config = dict(
    n_layer=10,
    head_dim=32,
    vocab_size=5282,
    norm='layernorm',
    positions='learned',
    parallel_block=False,
    init='orth',
    init_mimetic=0.5,
    final_lr_fraction=0.02,
    batch_tokens=32768,
    seq_len=512,
)
MLP neurons of a small language model. Each row is named by its layer, matrix (up: input weights) and neuron, and shows model dimensions 0-127. Each number is 128 + 32 x the weight over its row's rms, rounded and kept within 0 to 255. Numbers have three digits each.
A block is one neuron, or neurons of one layer that tend to fire together. After each block is what it responds to, as a language model described it from the Wikipedia text at the highest values.

L7.up43:184124166097118134092195129067090095177130130094179134123082165134120080142135148103132130168099111102155142093168111157096122140130098137124130120194065122072134099051079086130118135130159113126157078152194119145106121095076120130135124154081144171095166081121090093073146067158152107121079113145098088107119112140155158134125141159154124140101152167157113083147218189198148127150136
L7.up160:146099119131130106158096175129191156120120111094092195167126159114117108125084145162097152158054114159130129069148109073138148184152171143073125130121193107128177103106081135149095177133145112110184136147164123138127136183179035132172160119149115125152153151113124137073122161143185152148130105120152075144116126122138164097132162116154140138144082144097109068125107152098141227099120
L7.up176:098119094173142130085173130116148104092156118109078154143138106112051180124066101091137124120035130121163100121037133106167089169080169135159178106192127086103167116123127134099082173108104141143162146093129143103100132208148141102062126135159146135103143106086109102143101118102148114113152097183166087156194169102155063173108130157090166129153089162108171133139138151142112132132134
L7.up180:138093094133106110130166118069150128108160164117154178113127100154120136146108091073139174139068057154155076126131101106108123152106109173161185106171083135129155107110103116092075099111141165133122090140082146142141155169117109166127147190175136143091123168055121129110068073088136140182161122135189090141115164092071098137075095088143142107191085176128085109143109126161156141164166
L7.up268:145078084118151108120157155126119086110152128120142135136133120150103145094154119134098128127098111108126115079080162144162171161188092155071107166103078121114108084113085141114111142174200146097192129066053111108115050154176125171084094174126142150095072141062128137129171142154202161135106056095103140168173142198116104129174122114096179111145114134087118187171133140128147106125164
L7.up294:104160112112135165086139144111112131159138103112098071086103151123115131132154120122164153129155139159118125150107135104147154127097175164133140092092109156109140133052063125121161161078182093102142125138174109140054106137138165177093120162122077115106132129066084179103114151121126088093125100178113174196088151117109161167198107165129173104090166120159099098080157133175115136140100
L7.up368:138085103137095109200159134155105121110066164134155101100169132144137098236079156112111121120094149115157138138129085158153185144124136128123155126138140107176131186109088148117141141070098156059092089116116143146121170117143138134095096132162102159090118114202102073076083140090139177058075120156113053160125144137067128109074172122130160156204139170075136107132187191115190130073152
L7.up422:122069086112150107168181096089116133141159078110110149109173179135092173121142103123174131062095118137178116067101145074096131144133098105156206178159115126200135111125030087095099137127124160108175091151145125137090118134126143195115084165189108132095182083104097089078139114131123157117135088137109138126118129181055147102165171089198128112173117114141130103145150211193093142145146
Responds to: Closing == or === marks of Wikipedia section headings (Early life, Career, History), and, more weakly, past participles after was, such as built, founded, brought.

L7.up42:196123095167105198151123090091150122149110063147111115106135105113106110131104083172135102129167103154139122216028083137127130107181096128191149140158142160100108137151115133133208092137162106166146111146162114164152127142127112072137108137157141118093190127106138111108109139112176145087099107100069152111095091160096098192121127102159141151093102132128164139068156126113129169116116
L7.up179:108105119120106118168185136119128133152123115116086161144207165189148063144147145113158109067053145151169117116156083093132108198167113139197142126061172096148127138083164146116110118141039105132134112098101158142110095160093067122171057131129166111130138075077102136129118111095107154154115145065081109096126138100113160143200154120221124160137133121106104094120144143116090095139179
L7.up236:135172069151098149105151149115143158105112124119108123123162157130167164141115149162156029114076090196160111170137094122105169161151129097124099166172148145141121118125084081118083142137112122073138139137159153101124108151119126113169126132165149108082144089175094071081152050153191130114125176085137122087127078082194119138106121155151169142183129130136099099115136134155159100156176
L7.up285:155161112085115156103104122079122124092115122233187169102177173136124137070132158125159171151113128171110108117125115146151162138132090070097183133108166083144111143168107184097155164113086072172168151141113154132119190100148105109114107164135104062152147091108165139139086114162066169133139140155088132086119162149082205114124124107126107109187131114096140162097171135129052130110148
L7.up367:127147128088154196102117163112112092129110118132112153083073187089135124093137146130180084111131153153138134125112105114127099135103136104186149205153200114138109160168129112190152153110106132121141138115154152053115137095084183137106133144144172096130125121191092102114089104154150094113118099157110108106118159162101146165088124132126192156143117140165130100096152174121136109128140
L7.up373:081118143186083160116094169118091129127126110162117157121126153143104136126133108118134143079126140132097143159061119152165154167145134076121188115087161194137154124060120153153162149142122105127173132135113119109088140134103126117119112140122159098112105083129093132156105098192123227099080147095052162103115190145103082147151137084114172145164089116130110091148125133123088100161172
L7.up381:103146159128172052170118104118098162150123129128148129139141131127097087161125148122112072085173180081123132146099072146113125173134157083115134135115149202174117112093137144169169149155126112076118154146131104143069123151146103139111127131101166052135177105148104090163123123189101151120133205151115102121124157120133132091160165145150094152174102098084161095149131110105080130152072
L7.up460:163168115122121122139159079142144153091133141126151217133122135149054114197120121154169166114146138142164101173104063132145154151097129130127086146099148113138074138130106133130112156126125136165133137115086175126136145100121200156140138143101114130057111068102108127194087182166084159098113111121164109133194135138084134117129126191084111145098147104060137175114104149154137146116150
Responds to: First word-piece of a surname right after a first name, often in cast lists, credits or results tables, such as St in Staley, M in Mann, W in Walsh.

L6.up97:082198106095144126140150136160118141142118136164118178170146156049120135087105107090108148170171184145120077129141103126077148179122162121088095193096170164065121195087140152113151079182141077104149153129147152099098171142153164169134063102052081110087178185121079113083184160146120096156099158112119105154131118161068149150078141140096148144106072134157094121114110181157068145149122
Responds to: The second word-piece of a split proper name, often a surname's opening H or the piece after an initial L or R, as in H(icks), L(ut)on, L(og)an.

L6.up317:141090115146092181159122108164111157159131094200141146130141158152116118147119163099134125052146131129090130179089121160119139207153137123165129117142124146138115139107115152155142107119098109076136145110169088102125142099111121113132143167077177126085106099141123142064127137162205171115096145094150151033131137099144056147111141157086156124156100102125063105128116110133098116124126
Responds to: Word pieces of a person's surname in sports tables, award lists and biographies, often the first or middle piece: Bal(ayev), Du Ham(el), Pear(son).

L4.up80:153149159108120122121106162121171180127132207125143110155140145103087100178050107167085091133097116130106105121114166191117146120148122107133102131102082143109118193167101116057148119161140109108166121128153128123118182057137115096097081127152130156120104133050125185182137078131107090125070113109126080191191109155137119107103122153126089135109069090113114150225148154128129133170212
L4.up97:160072104031127137174224082149097096123186116092107123086183180101111073147115123134141111142181114090099096147146123131182115155166117120179110121130175112176083121144061132137126138164145097136148099140057121137071105134092128148136134104145094142121098156073120105068109089120135180139123087118167116135159140190132149097164155124096133130146188158118178146128074173190114130153172
L4.up108:133121156114123101130152162203166172116125148119098145129070160131093125132111165143181108050095133146081124138160135091078076191174099170176170169143121113149168126061127128129135137112129136141142134075158122112051107161146099140130112139088120116135191067114142133111134151154119113125133112168158134178068068192138105146073186179168133128113139112105142118108080152078147141085119
L4.up161:147125138079118150133153143125179157189149118110102126109126149093054131150141174165166154085157099126157159205136114093145091117149048107139166150102122118151101134150105090115148162122066090152151161111132101129102118085094080194129126146113153063072186059107136084126126114151118125126119074126117158139099103214104173174150158170059166120135140160072165173127119138133130152098136
L4.up256:113098074095107132117129124110144094119202078137132146134110126168115072107140167166160179150190165119156157104145098136137127103217145181164061151139129090177121153134048050101180150110152147172112139140096127103150084083128090142090166153107081118149122115134148059136115129114109163134147075163122148146147131102080152175167107139136192118162129110050105119057103112123131150191105
L4.up278:068142090025116130113145147112158127180163151126126131157132134185139111182212133210160134139163107114125062128166136128102187142136077171139113132118132074073146204177121081088168095141133090087133171123122175090121126101149114146135097088136145048093120098085094127078123138093114104107071161131144167140140144169085139213131081144157162109141162092127146089117163093105149107166133
L4.up368:123133148142102152118148141137103185091061144163117172188096167117115106151135109140137173137135150171141131099140104158117129142185161096180169171118112118181144181102122116081137174129154098168165117094131119129124140042125121129103093170127122168094119138100195113151117145091086157087115104064118145185151134121090063164122076141130124140106156115147080152104179168095072154124152
L4.up409:160073120134089137106165107148152099090148092142107127078143139178127131141144138121165178103135114150159064119070119115154121182118120206133138174110113116095141103184099134112117115171129144128174100095044188116087138119137168171097112162129175143090056075139070091101076139106154170136125133138095129167122160216114126131101091100135111154115130139085069174125137128116150117089154
Responds to: Opening "==" of Wikipedia section headings after a blank line, plus superlative or ordinal words after "the", such as most, first, largest.

L4.up40:119108139143104151148157114155161147192088158222123170128172122076117113123173127117096112133156141133082128142097110107150117140188104053167142128117121136144118119136055142090116127160121136104098085096127113095103165062084083133101182159177153183109122110163106122077061101133134204139168129082122109077129153133080152141152122099125123119124083139091136104145187107132100161103148
L4.up56:083111087121100110046141160129187093135093120140113130197135193142074089144134130132109107115143081125097160167122155134169172177163155138163150114166136141112053174107104093170231091084124108107117152139127175102081121143075115181095164214136085113112098113144162121113072114150168178126088142165104110091114109173121129129138110118105087148190119148136117099072146091136168109072113
L4.up65:178140086102070116183153105159113128074115136142171181130152114105179028094150089131033164165113170135120124139186157106121188125086150113116124143100130118092097065112158144116166122098117127152184156088140132073044128087179114118142161158085109137096180162133096131133112102165096105098144174167107169124082097206134130134159158153154134156164101129137110140080132156120141113110111
L4.up86:116111110127120107069154197122115203085155100180191120153099128218091165130132170147143077114118167112170109092093102129149173177164142127176173084116152183159106151085082102101104090096116138104121080092110152051098100113183092138096165148135111186172089150171109167117180123151131076128146168133127136177136130092121141128125133153159103121108126168173127120165059119109135162097078
L4.up149:146168139135043145135116136169129130159133131180165129118123110175091119148101149132134173058122094100141159170152165160147113140165099101168120087091180184110096163151122167131184118098090106170144141057081140142115112124164097167120077170090052110122133109172124167157122154147104139159151166126114122164127161168112121163107145104144140143187122118130144123095159142133179182118138
L4.up335:178125099080122101142139129183147140104108148191121086174102158082118149132118178125114098096145138151131146069111161139115179164136117120155138105070148119054132153134076147113132105146129157099159140127162133118089101109171134146058165163050122118106072117132178119118123167154107078078180140177066129115094117161122148147123137100099136196121116088132130128117110175129159021075110
L4.up348:182174078098077129150128103141134118074111157124064120152152112107129105148099117159111181111086125167128115074137130153169103159177069163126069102135152176116121106123048149140125098097208186093160121117147147164120177106122113171148122111070175181125150074099149159156126150159124125175105072090119134150149119182105117128187114072113099147177089128105113048148158180164138117169187
L4.up439:175137106145099124107171136106183147146127080120143161153065120129108194136114106134134176098180085111165094128087165206149153197111146045108140135111100164115077187110094124113123133150142113079154146145139117099122119110086107179093108153091155153189117125126198121134167086123155149147159115111116130140137149125063163133145116112144170150197122115143106068161119122132126111105121
Responds to: The first few characters of a proper name, mostly a capital initial like H, K or L or the piece right after K, as in K|en, K|eith, Billy H|ayes.

L6.up58:121092156130097169135182136103136149164126108086169056097137123129109163154128079101143119134156139152132096119095135198140168140133066166109134145114140147114181107076104123110119152149078138120139112160076123133124147170117122055087117113154170186115064158057110122116110114102108090071174090182087123171094155121050148184159122103144102151130084156115138149036094160173109090100165
Responds to: Words opening the verb phrase right after a subject, such as does not, would, also, may, must, first, or the first piece of a split verb (w-anted).

L6.up67:129144106095078166078158151149189167131079142176076110189148163174125099171148143183165131101097174123092107160122127130099134188184136090158126147113126157118105137148126091127045177113108085154123158158172096120124115136119139105095084190111136138111150091129089176108117154058130076095109135094054166131159131192085125141143075144089168122100159104108147126106131184109122159125139
Responds to: Word-piece right after a lone capital initial that starts a split name or word, often h as in R-h-odesia, R-h-ine, B-h-atnagar, B-ak-u.

L7.up39:119151120096116159145127121086152068152092106135164138055155106053109113110155166093115135151192099168098132109157118100111155181147039087089186102061086125151122094129092143166143084063106113178110108183154129155118176086150096124080082121112106151105106114093116166172119138109117113125102165058121124140160158114088170180094152143100032136094152148156165192101133178156073083171096
L7.up75:146095095118132133101082172065140152184081079169131106148062137147082110164166183162136146134126111140073125151072103098147140135116137121140184155141161131079160094138142140119117086131214146088099109194147115073128128118122150157110094177117111102118106101111071084142108073141108108100139177111132151135153116104169096144142165142150132152105168121091166091139128159122161067109150
L7.up133:150068119122139115173065154094069113183115090129126139169114102156105122102136129107110103119058120129133049145130144137075142172130137172146091178130059118138154113101074115087109109132122133144125094110143113135137100145109137168130147159181166103103096164129100118108134149121071140191114145164117124112062097080138138138084089128115107114174140157114149147179106136199109081186145
L7.up238:141166134120100133151149100185124127183114175147183160136116129112152159142108084123100147144113173088091150113139118161126154181125134124089138154022077145065162176106075121148166109135083102052160112148108163074124125156164155128127059126065135120132092171066162166182156128172140165073113134157105126119146119156131077159106173143122112174163183087200063149132119109107106110104107
L7.up240:152109102103113145143151133162081142140093093156151169159072142137083083129099131116051150134124133164082103121079122135085171161189070164158082168083145155112123165152151128147146117092058104122124086114107124161088139141155142079115082153083103062135140100150114161114107107129147105090140136154154151122161115127073206145119169150082139184184158148118146128068136155132090087167128
L7.up325:214077122143134126098086119129084111121099131157101141062140146115165107150157132152070127109132199171102102173107154140129143171134113112146119172117104171109130136164083189124120123086126134176123051176075104152073153098158156097137173186111144142111078104116127169154076182080112171157093138164129199107170180177086218133080086128077130127120117146078156135136086195144148091102144
L7.up374:138136155142125112132172114143118053162100161137088102139114162206177123166105120159093196153141109096063135187159121172162207147127112113137100160046136124116145172140144164153193073136144108143126124161049160102110157142075076143125062120136194125124157121135062163139115102158098145106153085105118151138134195169053146148138157108121183153154131133096100092063176137112111124109106
L7.up439:167069125115144129168088125155139100156092143169147106081104132125147108136124138153159192137130131138100087168092097125105162125096072174096127140094078145055152109092106150120174164081050132143159112157121073133111123099126094103089134127156130131054112066092102166135169132119085100121140118150060134174131158137136109155142179157128121171119111194160138076163122136160104113081140
Responds to: First one- or two-letter pieces (D, W, H, Th, h) of a word split into several tokens, mostly names in lists and tables: Dana, Wynton, Thurmond.

L7.up9:156092144116105130156132131159178131088091137154152122171133174162113148130128087113156088188159105102094100120065135181151155119159114150124081126092150178138132121121134113066107097152184091123190138177088112098113067120159151094190107145118133172097076142115124143144114171123102091115099074119148138155162154136096136133129028162163094144133099156100141101077136162097100117106153
L7.up70:070141168119172086071080105085113189067148105169127156103133151139110137110085140094161117155141170107155086142132079137140191165112142089114176109103168147147174061114101143145087148164160127145135112149172126065124137146160107096137164163165175088195170119096136122177109086119152119158143114158112089140139157125068120146153164101096113158123169096040152102112116114141093102153211
L7.up99:109139164146132164115146128153166116173168089118112151083080122128121146123141107088153096154143115143163074116112120055116165164162082128174096170122111072098125127090061106095108163145127155102106084161160071142076119110105138131108090148130168160139073148127129100106110134083170133116171132155101148090155159192094156149147065159107155151100118114110109146069145207187167129213133
L7.up143:103081152121188114152176104123157155112138137126105088180082124107077110108113130104093111126112192129141104109089131162065132176176150102119163112107152175101097063082087148138076119132078181120176136106079116154120124095115130181100097141108174170116120097073118105115116148164114100128117122181126178135138150164086123126101106099101105140183106132077069106093092127100063126112123
L7.up152:100060119159051161134123146103096154151119106152147118152137070142114121142121095128115130147162134185182121120106097124117156136098113182074144162140106156109125150134160096100080125098136055148159055141152135131104157081092119130098121155129204181139093086126109122101130113116126148156160058160067091097151166178136140132122104188183160171108068130089163109140154180182141132172166
L7.up263:055100151161125076085128155162122132149143183143117126122102102166147140132132125112118128112140126125151122147096147115092105134095075146093114156131177062151155072123097133081106125138134157152184093154125108105129083126138127164114149129090199171062133108125105142142133127146132087124109111149153077112122173146084118138092107173103111128108122058035152119085127102127159159157160
L7.up296:156092157122100129162119061115123122123127137148090148115127127169141106166157094145104109085138151107089106182130105157108114153132128099131121133149167165128133122068120156197145144146154175133113088108132118132116099108152058164101121126107163120138130130106069127141094104164112102146167158102096060163144189136058138181122144055063092083125109103055138093170112129102112126159150
L7.up354:135119097130153117116152227137110114143155124131173100085119182151108159135094192097114123120154083177166170076108164150100123135101060170122135184105167130114119148149110149140082147143118172140155157174132117112115112127094108127141090145107136240133094082088101141114120129140136075135116139139153089122207104146112192174114168149169139123055106106127098183088132134141085191156119
Responds to: Fires on contraction endings after an apostrophe in quoted speech or song titles ('m, 're, 'll, 've) and on "not" after modals (could not, may not).

L4.up53:147125117147107134073116090140135135084171179142143135120156157107102174131136075127171148131113097145163092047083133104186120135136024149128138113151104106083151104143177115151098077132106075126170079084117151126147105150125104178113128150080184187034175120159016055111168131156123076070171105161185145138137175130142140204137119149169145102146116165112179116152191131125192134153145
L4.up271:146043113086131148084072101150147120132122162134137098138106194126108122166087091187167133110152126071132158150099183111131116192096117135180178127123109178081144170131175122094058124129134107102200092089152141117147125065107180197161100157098149121117105076082101087089155187083197048095134107188133153140115106176131140173100111135137134170113093192102120137172143185142190082186159
L4.up352:139104145115128121200090170145165188132211182165174121104104176102149112165102071159155140151174118084104110102111157129116108149142139093127143164097091125057141128153173135130147155137078057132139114132107159115127099173128155108115087136104208177066155147043100116084124076102148066165115054156105128142152137153063164145126114113105068186122107107066203106087141136085158141142171
L4.up463:137176139162059146158138172151134150086084138077130118099133135146139160142129111052150139125154136179158095135093101156141137147140097112101110109094115141137130119170114139138100125167147088172173101120136150105126125129121166181063105125093228171136090139157163135143124114096139122194161160150137134140174153202108131134121046140075116170151083131050155074107134137124143092121123
L4.up472:071137120155104122118151184150129159154171160128158134090123127158126124133137117136168143150071096174178126090116124159095087132111119104111131170168089108119159083152111122088079144148113116134168086120172158114161139149078146160088121126104208200107109113084120129136168064116106143140117071151180058174162112123078103139129110152120160142148144153063120112158148112194120157154168
L4.up477:113119172096110124149152122145120090127164146147142137103084144132160151161174114133137150138101167162124115122094129132157138174188122113111075142116113103159144098177158114145134121118133147166088110091111152113092121155083137138174060169117114144047094130090085092127054133129202127173112105131163134121165130165099165102133088136073104170077098132053148097065196186124184032129145
L4.up486:127153142093112124134132150148110162086140152169176083133148134138151142116133087159127096149107126157134176128105179145097149142161093139135087203110163149035092091075115111089129094141148073165147078117134139088103126120161173141082131148071157143101105135116135113118154108163081140196160135108119120145162167129111150173122129143136119131083089182121148118135165149103191145141149
L4.up500:080106139098126131179101162141123152134133140154142136172143122104142104140135115192121133165139093144130147099103126116112141140108090131105092109178124110103132153124092109079143117123158098113180094078062148134075173115095151091124146140110155158083162070144075118144167076104088141158144096166168094159115160154102164195125116162111116094111089177115162167112183119132140167156162
Responds to: The token right after a modal, auxiliary or infinitive to, mostly not in could not, may not, do not, plus should be, went on, to comp.

L7.up34:078149163176086053114132150156167164107112132145187135141128104145070123153143118087065160128152093157185114096186116178104125156105143138124066124154133142150118075184121111110077103150071090124093126154104154094117125115096172183116131166088141181098120106084135117103122146105153093139114114128142154089176097173100157138151093109127091124167127112109148138101111102123167143136128
L7.up110:113147091123140091147111141168167109206134121138146172120117131121065098181104117176092154116143132121192034149092147112215142172157135100141020100097114139147134140144163119166069148155130166154136137160118114114110120071092106182123092153107100172120190130092127174158141082149127104116064120117077177147136102114059187178115098126119165111124136148165145097078132191181087124110178
L7.up195:141140172086093166148175120069178135137100136121083173130067158202138155127187151208112112143139129105123104121188134212151166193112132095129145106065108084114094144133112089173157136075147115133138159145073167111103095131147109083170179133188159119105158113070104146094100181131095177117122132085122117148117127149155085127095180110181129098140166080109167176131157140175148108155165
L7.up223:115131116146123160133136132156147172106101149201111172121140185142122059145124106146157177171133116112151123089119138141148144121147082082112152083095102079116114108153137098130076229173094113143171163160119154076120155100135017125140091188144095147080137160108151149132144153158145151178089128082161172145125127140153124182147114101182083108140126139121121110118112154088174089169142
L7.up310:194122086139173109093120125153141136079126136128143200189142112133109147115115054198129127103182118148103138093150190155063120144165138143147082133085094173125182158080116112139155109173145137114209160148110115105084090101119119155154105175088122234117183218151119183074167183109070140106136110123125127150111144151114081170105100095162125151196138077129110110125129135166107119137104
L7.up394:101101113095128172130115147169100176142087133167080133156105173125127145076121082170148132123139127103091081097140115171107138157153144115129073186153124117137147043156063118101093149131115170167193149161128123133092143130117063091095074153136150146108187137059128185070158135091103161126056096128134187177074111083110103088155089137094167151137140090152146090113112203083109117101111
L7.up443:084133171160107144065130165121186177122096145091167100117169136130133117142149146114126146135196097184155104092126207134161116127115091134080121125113110099121107077147064123130130112146106100149119170065143119087092106140126182180137105202120128070184119152105169099082127186100166151112126135139098095102106151195162164134085145119126095114138112092123105174119120163137154132138186
L7.up492:128145101172120132111148102155102201142190128185187107110141161125159092102103101204096126104162123153104136118120140187080182169122099142108113155151101177187147122128071104099128138096129176138137122139068117079135136097155114121160103141131119197107090120090079102075120139129169157120145134105189178138130142149118159147127142155190119123193130105078090118098083157126151185136142
Responds to: Short word pieces right after a one- or two-letter word start, mostly after A or M, e.g. M-ax-imum, A-p-ollo, a-ux-iliary.

L4.up50:182085115136115146092114158165121093090130149138081051115094110192129100170181153079145137189101133127114120174120151090115145134159127110133139055150153157163142101137070118062133167135132139103140154111069162097120126063146098150045135101118132166135122111096151131156139144123105100122137095108088133188129103151098147140126184176131125169161075059084103150131113168164099142103172
L4.up111:157144173174116089101119145073132067125156133178171105078091130161163110112144165116137101179165134119154185182152129162091180179143112090173175116105111129126097129105109132107114051113140069191170094066148171096106124107117173124139123192087125119154137117144151131152139133182117119175057121121067127133192208103096130144111107096084158141134084118139085092139124128174131089069106
L4.up164:148042114104112119105143161137105124081171107128111108163099173123085100159132137121187116142097096130134122060089198146113120152086165091168145072185111078156126096151159082137035095098154138110140091101144157158107121127178166143098092104087083132162187178124148030117106151132149110201095132176157116163202157145121174156159123102114150131148122120101107127107142180165138113153105
L4.up214:154137138168092127149145151148125119127133090210142170117117145152138155134076122053173118144079115118099124155151112146152110179112130119189141117089114183153142140111105179169129132128101112109165127138128131090124141142078171074148122159097140103083094113170109142117132095147209200099073142100112172096165160121135102171084145096088158151169062146093128096115145113165117136139181
L4.up279:186158121145116085107154099163143130098125153156141155077151141082124083169125099060155121124107128130144169110144151169184166181148068097122120096103107173096159134161129167127097133098132147087195113151144138138117125111097110092132081190066184152069122110173144140099168149197123145155082162093147119081151151097127109111101161119132157138184116140094092102104120127167150127158102
L4.up383:170128141111133123110096079115084081172116081127118089080114129077132059105156086130117134191123158171078169108094137100101177109133069098147048124128145169106184102140097138096135132111085134073125068132178151134147124092124140157124146108082148131112105115111148163102121133138123162178219122143163112109170177118127194104154150124112144069192079070125081102098211162126132088165150
L4.up402:147118092188073146158131121115078163093097117137123086133109146122080100167134108128115051127137156123113148133204127126108143157144163100169099054107144160123139121144124112135161123102148106139176121096113112108089153130062115124100054140093103102119124175146125123119108141166107180150107138129122149162157122096112133145176172086086153138229126076129187121076094146152090112116126
L4.up505:158129157120133155119185106139150235132127088146108171128139139198125122130157195085138151114089124106141078111103098176104125152129106041167112083118170131124196116136083163105118135115105137108154121142072146097133147115103099145148089144083110140175092133183106178163102109111124116109103124154112128111100194133111080149149138131108124129146118120111116132111077119187107107121196
Responds to: Fires inside and right after person names: the line break after a "= Name =" biography title, surname-start pieces like M, B, P, and "is a" after a name.

L4.up21:126132142040132133124079158154103101069075130151100175183112153116135130139150106196125116150114191120171108104151113175062099173155117188081140162132105083129087144135093075140098089113160130159128159096128147096129143132133168099185163129182187115126183147128112084144083157111081126121141153077088124158080080136119097152087083133084135141122141127106096190201169162144132142189128
L4.up43:158184141175105162126165147117169155152103203126095112139131129110113160173081154104160071134124145137151167140107154137167095136178178137126116104153139120135123127105127142147109175149121077112191139122107094134083131132082096162096100183106115160137138155057116167093125142146095174176105122132131086109118097110091119148089050086109131189100137138079163152122092136136144155155127
L4.up82:116161115052058142101120152220113137196128113098104127133061148179052139188166081155167146121142071094185133123119107098117171212121105119099158127144097124128142151137123110154116081115084133169117137116089126081079180112104092139156144102124142211149156117120115083180145139153175154109125112118084125123125145179130136128080123114200129154127102104107144154153137166138142077106153
L4.up118:168129098100126128065133115180188161107110141119165114188106158147107089134060101159079131166116123092152134135155152152170186162173139124144112099155085093124116170147085118100131155127107105114123182126101103117106135160115171121084100132145107093148135139071203143157093158150102133125142125152139113116123158088148040143161123125103127115141175094101104156163099128132188080082059
L4.up171:149124090120177125086162104090152150090137121156091130109096101156135145186128114154137109073130064132185049122178136161128202141114089179119124134103128074093123155125127081144143134154107122148141183119153105102137109105075114172087120136163134135127187084083129121170095137063137137129138138126062136216098131163121093138163124173172156110093078112144148110142136144176138105170093
L4.up235:130112095102112124125174106136172087075135115135109167166153081141153070159057076198150100122140125134128067143096111166122069145110109188116132094077182134100142088105133126112096108174157092088185128097111132132148139119078109167181172087043146147077164110153130101088152173124138165123091125121155196145073132157069130168100079157168172107163053130048119092134142164090137152163165
L4.up259:095172126138132114131082153174160124126115234126055150106117194173142130143109070218080119136138156117122101119145116143112115175099120134098164129181136148091111131140144104158116098131069083101139167152168103103123122051070097141116124170126150064111165105116101118150129123100135066150102112091149171114114109120134086187164102115162145121157167126127103142102112134113153090143157
L4.up372:179094095095180141087147137111150157099105177119129187178103114092122116161118115180149096145135115077077074123124117106131172155162085150138118129100153160103128089090135116113119151162094135100153154174140120106153137089152134092132143147039160121092174154126163142123163126096080145127091112118133140110053083178116047155100074134171169108123090087077160091177117156142172127120170
Responds to: Second sub-word piece right after a short capital or lowercase word-start in names and words, such as Pr|ed|ators, A|st|ronomical, Mal|t|ese, br|ing.